From a checkpoint of a small transformer trained on Wikipedia.
Size: 10 layers, 3 heads of 64 (1 for keys and values), MLP 512 SwiGLU, 7.08M parameters.
Architecture: rotary positions, no biases in attention or MLP, untied embeddings, normalized queries and keys, attention and MLP in parallel.
MLP neurons of a small language model. Each row is named by its layer, matrix (gate and up: input weights) and neuron, and shows model dimensions 0-191. Each number is 500 + 25 x the weight over its row's rms, rounded and kept within 0 to 999. Numbers have three digits each. A neuron's up and down rows have the sign that makes its largest values positive.
After each neuron's rows, "fires after" lists the tokens most often just before its 100 highest values on Wikipedia text that the model never trained on. A number after a token or word is its count.

L5.gate465:553487518546464471480478458478471487491565530527513519491540482440512500474465517423472490526540473507513489494496477505539482490513513503511493532519466491497482512477525509465461494455519528501504480490532516484545495506516512472494513515454529502463488494476449533513485527482489545490531535506515509494481498497502440522515471500502498463485498478546485506474504517518481502513489463510520485501471500516502493530493547474504499519519489534467478534535557494512525510499496545494505506495526483494522488535520494488511469465492499511510474481486533532478470489521501572465
L5.up465:444557473517489549490511483462471507514473488514475532495556511512499486480486528499484513481496480490502458489501522495489518502506502532462520499531529470527518481491519499522471510483488533480499490466504461534472465527500498507501470450535474505505521466492506474519517554498496483511518510489518498472529487510487489505541530543518480526472472472501461479521427504496509524503509474518509526523525467521505529501481474513439479457452472481482553528507501462512523516508490486519472483557540449461472492461469522505517502478524507486499510552511525504462494503526510484536
fires after: "7" 14, "4" 14, "3" 14, "6" 11, "5" 9

L2.gate350:491470489546486533484512505498513518499533503484512514517454502479494493526528487464518455520518485467487485441494505455537471476512491493475492550442497510472480508520487472473486557489512515449488511457491533567460465494521484490501520487520485441521498472483456537509527544547476465513485502499530506515476512508520490509501463498476484507483524522483533528467506478477468460495533521524452523487538515456494527537475490474523530512508519477485489500507507505524496483501517479490469496465505487531490497493457496514501545505482524498537557472548502501526479484511494505534
L2.up350:488499498494525523486483500461493474498452505522500488502525464510545523563474517494508472491511521502484493473490477533508526487482500482500570496497485457510462548517519475529504498493526495505463494473489472497491509516499514504573494512520502535497489484495526420525524484493502513506523484463516476481477522455456518500509524499478477508504494451491463511513509461503522543462467503558490516504501490454473477493501546449482491535476486473506485486538498524459517466533512518492498494519437509483468490504476470508518479500523489523486550482465491556449526496507499509517
fires after: " in" 18, " (" 15, " con" 11, " Con" 11, " " 8, " p" 6

L2.gate146:528561508517516508459496497516514524537528472483506456455480486523524448503500523509517479487516564522526514511469514484467496491496477490468483533461517436534481451496511509516527538470504490516500508489551527463452469515453513481493497463467529502526460515523504469460528469466504503500539455532498485490479504534526476528471465518470523451492511483501486529500503519498541485495505509484540524493518447511522538506534487490473503520486495528505507515490509482482447499489507491514479543491471456474519494507457496525526476501501497527519507485484508456534517502517478475505
L2.up146:504546497492506485451490485507487496524522484561489483475497496524546459524457494533480454498497499517514432500469508485460462518535492513514514500495459466462521447487536473503510504499508501501523499494523472483498469522477469504530507495521514477538478580482510491483507500496508471459585493504488500512507518511529496477515475520491532473520518496494478527476502498525529455475495442517536501514498516484471474489532471482500463493522451492504470478492537503564493474498506453527511525455510465497509476505510520500504475498476526510471504531497507488487467505508515482449
fires after: " " 31, " the" 21, " of" 4, " call" 4

L2.gate460:491507524531477489476492499473493526487494494528503538508527498530569515469574496506517475517474527502502510505566471514490535465498497502498498494467508489487467473525535536468492522474532470478536520496492505518488440562469517530475473534492496465531477486512510519505508541515481520553512468506504564520461496471488516513493504518490517509498450475513499466496489467489514472491510524476527478537488507478501542496501477508495518535544474491493494506480461520531493497510488492495549526466518546478470512514500523509517544498495470547443485532490467518484469470493493523508
L2.up460:518516512528484504477527519472456463497548490509511483496514496524483467496489482555498503521494480539528487527518507563496479446507456513504516515508483489490487489496510511537507501460524522494501497501504547529510468480532528528505490534480527452502535502476532507436513488476524470489475502499507527476505477499493534477463500480460495523484507466554503468503498520499494472463488513419500495510489524481508527500518482538550461496497502505515529546478481490449478525524519494506510451505491501532502459518458531546480529450474497517487462520470503505542487462508508512469
fires after: " " 50, " \"" 11, "-" 11

L5.gate402:483489521502506522479513508500535504517513521497483487497541503475444487513481492490537465530501490511547497471482442493505478537479540497469502482460489520515489486456508462444452494491494552464459494523487531483535495494499498502531523476515517456499485454515522460499511504479534491543458463491482515496467517473560519478501516513476467512477538532500538519486495477480478502480473483497478478491502584502456498487555476518491542525499501490472469510528479466480522435518523513493518508495470504539445521508505514497517471490517490537500488523493519484482500510519479511495
L5.up402:513478542504500505476472512498493545461502514504524481524539428456493489475476494459493479479505500528529469503500438488509480556495567458476513474522501505504519524486484470491503484536493538483468503470502510494527534484501470477475499486521526547514474494483504453539520512486513457445501502479496516486467550456503520476516542500482450498488489495517484492471471494483461539471485501499484492481495529503505499528539456489491506508509511498468486512532449470476451480493499549485475488540457495489519498506527512492495505523483498466496523518537540500479511468540468493491
fires after: " " 35, "'" 22, " such" 6, " (" 4, "-" 4

L2.gate13:491467517454501523483525519478452482520481466483498510494514479491498516516486494500547506539493503489494480486477504487559511473510534530495518516495497472470478497494514524496500495487485512516469443455548543510493524470469518532494494489439533498491511508463501476480498470511490512478527471498556522523529549534526486524513499507535511513538512468523512480429519468512474512477484516553531499511491519488478559493441498509484548498498511444532516464542480491509506491508473476537526516532497485491511511543477465517522494489493493462486465492494464516498449519502531527478
L2.up13:476500466482487501505423497499519538466502480522510508559509507556511552465520501499515524470495540467507532460526494497490488524486484498525508480488516519489506506517444485435530437482486499466501506500471519516521501507542477485475534475509486526522458492520511494541512525508531493481472533534490496471494499524457457483513544516510525483495465512488481509477527520445469477481502489489508544516526521507475533550541481502501467478463529505480513501505503454480499465514546471524517491502482500496503506503518456494528477506498529514534504495499535478489523493536457460520
fires after: " (" 58, "2" 11

L2.gate108:494489521492472518508534515508509476479476512510550464480492539488548479503499509479496516501526486541482513512508474542480486498499497500461494488475508458472486493555516440476524510482523517511496505548513489505519527486518493510503491501469482454529523431514455504512550483508479538537503498502468503492500494503500571519505531484505492509508520487500510499479551487463501519483479497480496474519517521479484501523547519509506514546524498484536506467487481507559536528553473523511533486508485495450458495541442516501505532520546424496475498483509474477514513476469483483512
L2.up108:491529481524493528474498520512464488466573513478524494520468502525506517498525533466512517520467491470512459518455495494507477532508498469551495504463536477508464491467548493495510489487556508500473515529515535485507469543488502501515529514495473491484502519518506489472502502501532463530499432516535553500510482470446501468523504501524495508468499477517462517522502523479496510505490516505530521536486502463499495493494479502487484507558489533456496525515453524483527518445491549497537511540515512525541553476517440505514464501516514507478518488484495483534504503507450486518
fires after: " " 58, "–" 31, "/" 4

L2.gate189:492468484506502546477512506484506471500522454492488472528522489466507490505508514542533494512470462464481488494474468499442495515487495502532500519479514463499484517495513487503472495469521508484497501470497517488504482505467519507501492499484511445488511518492506507501505456465485560502508483501497554528518485523473510513501554470496491476522525510470448501493488522519453521482533467548528538530503501519510529468483476526516536520486499492551506500534455535442476434527468521473516511460574486540494545524489470523517484536502501554518522486474510517502487496508505457489
L2.up189:485505487508516487487496487496512499515488500502471518534508517519517535482460535533532470545511550537470509527481488434487524477488539465504508551525487478505490518504494508556521480500510513470491480538516503545525514515489461538462463510478459492522476503476472496485501503494508519499523479513532446501500500503496509485469523498493487524509480475521467531499496521529473517475495511493526505494500474475526547504547483522528485499454500527519506478483444483442489469443542505511478503482501517486476561501442513502511501522482481502515548471472533500508505500437539449502
fires after: "2" 95

L4.gate264:489484473503496552485520553501470509558489496479547475562484467514497483566480494490502472488517554482539504470543524505504504460494498518489513541452505472521481518536466479493538509512506510504458453516510548493509484508462497493496511479506516506491464482502527511540506519556511556496512517502521460504513512473495511481502536514548521528498518496524461480477487495512521518487504504500500539524485488521468487505523498528520559526513527460498552494505493492508465484448484501522505527501555502481494520503502514506519511514483509480462489485470550526466481474515475541484
L4.up264:474474520540504501487522517516513501523462491495531502548512467488505482488494464500511460496481535512506480463452491486507501502529474493514505533467514477508494496490522524491514484504522503499493527545456488515485544513522494500531454493550491500520496529491496499507511483460524542508500449482550494525481478488525477501491472494486522534495477462463587538517543471501531505488473453521517503515467532531453534538546530502510512478548539469486489479489509570508482471439497504527514526529502517458516526491488536464491530513500513509499526502471482502511484503499463512514
fires after: " " 35, "\n" 26, " (" 10, "/" 6, " /" 5, " \"" 4

L5.gate492:488460485480480480503482548473516474491501507499477492553534467499465490476466537451481496483492496486458493492476506512496530500548479489476521468469510497508514466525506544466488481505498468502493548514458480556531515481462512507486455499501521514528479495503491475506490487468508559517553540485516464459477444529562492495493474530509503519514518517531520501530517481523503494479521502516530491488471514476560497471497502475541506483461474528504475496483490450504499510495524486492515517461478502497498525488508519514495493496575476461493520495514454486485503546539471484472
L5.up492:496550487498535494473462504482490518500482510494510540485520498493478512498495525515484491529503493504497500512499488487504494487516507474498461535515488483502476442536460454523502510455501428485497511495456538520534508511484503474484508488481517408467483529479512499513516491525488512506551522485475475511505492476517491474459510509521464488488533499470526480521492485553513448501510460498548533490525525521533495520492503519482535494517506502465461483517508512527542485546534518531559440523528477515502450481479491494461486494484516448499483464494517521496476497484545535510
fires after: " October" 21, " November" 13, " September" 9, " St" 8, " December" 8, " June" 7

L4.gate495:476495489497498480508502516515501494515538514499558521538512480509466472514496471493475491475502492509467532506475531516496493471475528481502494511502516494484511439499535517494511526475496446520495547523556517480543467527556518574516496480548545489506551484510512525537530476450522506490466523483467510456516489496483465482501511526492488530493563524500486554588490530491507526522536493480481506498464458485527464526500507495505483504484484513460518496496505497527500517547510488498517491517525473522498511500507478470496488488503510472519523502521505556500482477499461503529
L4.up495:498489523514500492557515500501497483505533526509527519499547485463468475484479541481494475469464482511504557513542525515510521507503504479472447506500502515509509496498463466528486514543501480479442514480480507485507536541536509525505486469541526510485524520479523519500525518532510443497475502494490536497498504443470500505497488487501463557528491482483470527528474535500510530490521542462539505465495495501510453492483521498508507497502488498435533525478496558491493490543501513478485510499570502494480482445506493548465499481481468474532497512490537495487464477465476504488
fires after: " " 31, " Mc" 8, " December" 4, " October" 4, " Al" 4, " on" 4

L2.gate33:463488491528489526459486495516499515481471462507505487498511497488525456517523491519489504480546534518494506526510495487522460466492473503489514518541511477483516481534489471510478484453503503498473467514534460514505523435487516460519493511511531508486517487511472534503521514491502487525473553498453488472510458506514484545497513484566507493528479494481496499497462461498476501509459487472525484513516501522490535505502500497486530519528497451505516528473539490554523530505538529487509450497458519452501480550454488481514503541521441512520512556474499478505490489438532531512
L2.up33:486487475519486512496524477521477495474493530523479464493500479512487512493488486520524511486497542484506513512472506473485506496513529482473465528501537437514497495532470515533511504473497532496517488531491493546517498477506481491486481501494477521477474482527453464527474547530487556570474479511485463517541506488466451538505552487533511524518455479496501518501433497513494537484444538465478480481519465541470512504508500492530504502498457498499500428480468479498550510496501487468507488494459525484503518524483494536547503529503456522499475485493529499533500526492541511487
fires after: "2" 38, "7" 13, "3" 11, "6" 9, "9" 7, "4" 7

L2.gate431:488465513463488455485507537502486516513505559490508513528504517509508491493488531529482506484498481483530495515518535464506510499490461456513487534537521481505493485494512507487498459505514474518504525506539517456540558509489544490485426529452501518509533520515483523474497508513491503536502486525512506514497491505493465537509478487521497517475502516528516512464520478488496475468541497512511469452473456494492522528510481544553534476507454452434480497495549544532509490505531507516521501477501555507526479523446481444506542506491475499502489530505496461505485502489538527513
L2.up431:549475500480487496474472531474472496526540542488506534551503529515504491518528518542477498516508501458530502488503499451473522511489492487503467524499528507557516501489526514493508464469537513501485517523525506477530520555522529542500433512471518489481516547501524524510512514491511507456529469541519522466502512525495476522485455481512475523516477541543492451467511480450483478521490514489488498489492541456511522529523464495514451453493512465456480523481504510507512463491502478506505464456494507505491490480488480475460507473485544520478515532483534504487501522485502454484
fires after: "'" 38, "ía" 12, "-" 10, " List" 4

L2.gate458:502524487517514473493542504473512475484521496481496485465506522507522508511503508508491496478514522510519510486487550509523536475494529487507485511489540491491498438488524475481519473487492485478491489496497478523493443521512510504491497499513483489535500526537514565521475524519483538461542518504542496477495518532508488457490457525535505470476497462485496491521475512476545397544454516529520493502553499517462477547447507518490455535482472505476529510486521513506516488502554491449471470530496478518473484501470521514485491473517482497499538509447512484482501472472464486488
L2.up458:507480523516493529472499491541490488509487487522492538491487514519478529497524492510520487516558479513482488527503549545463514532496505469570491542510534528506462458510507515447537509532473515539481473549502533489542487501476532493507547507469517529468470482480502513462510514526489509509527511492563502473529512481497486522545463474510512493489488504495521498473471490485509417479521462535492508488533497465520519507536495495497471500527495528518500495509459492502519474513550491471461511496482516510492497507506493500542482468471482510469550520472506453490559512498513489525
fires after: " " 35, " the" 23, " P" 9, " Pe" 6, " p" 5

L4.gate204:518489525524485532498519498473509480491553513514511474521576475496517489510521487546509502494464549475486499506555514510531455505444486531536483477497488486514448502495490558551474497487504473536465476502518503505465492462532515538461507523508517449483526493508524535480488514459491472470515475502487498510509468511501494525471520487506465467501438481484501499506481521475466465492502494493537526484452494529473504508433491536492475486491502512488528514506466494492491486535552474502512493491513516539510572495492492511506513506526514459491482532497544512515488476485516488515
L4.up204:503478507484533536512524486489479482486481507497516563491490538530533516497460534494524493482558472486489479535522539523487486510516502518515518536513450487449519477481487516535504536505521481494477444514510527489480486480480479491485514499448500548515472472501468492476504486482528519519547485502521543528547476539526482492469515464504510508512474502457534462504496476549489485518486515497514485456503489502543502511529474489495544542499515497490515487493521467481481470541504520506537513477525487502484549454555497518489525484501513529488525507455514551502433502507475502505
fires after: "2" 72, "1" 16, "," 5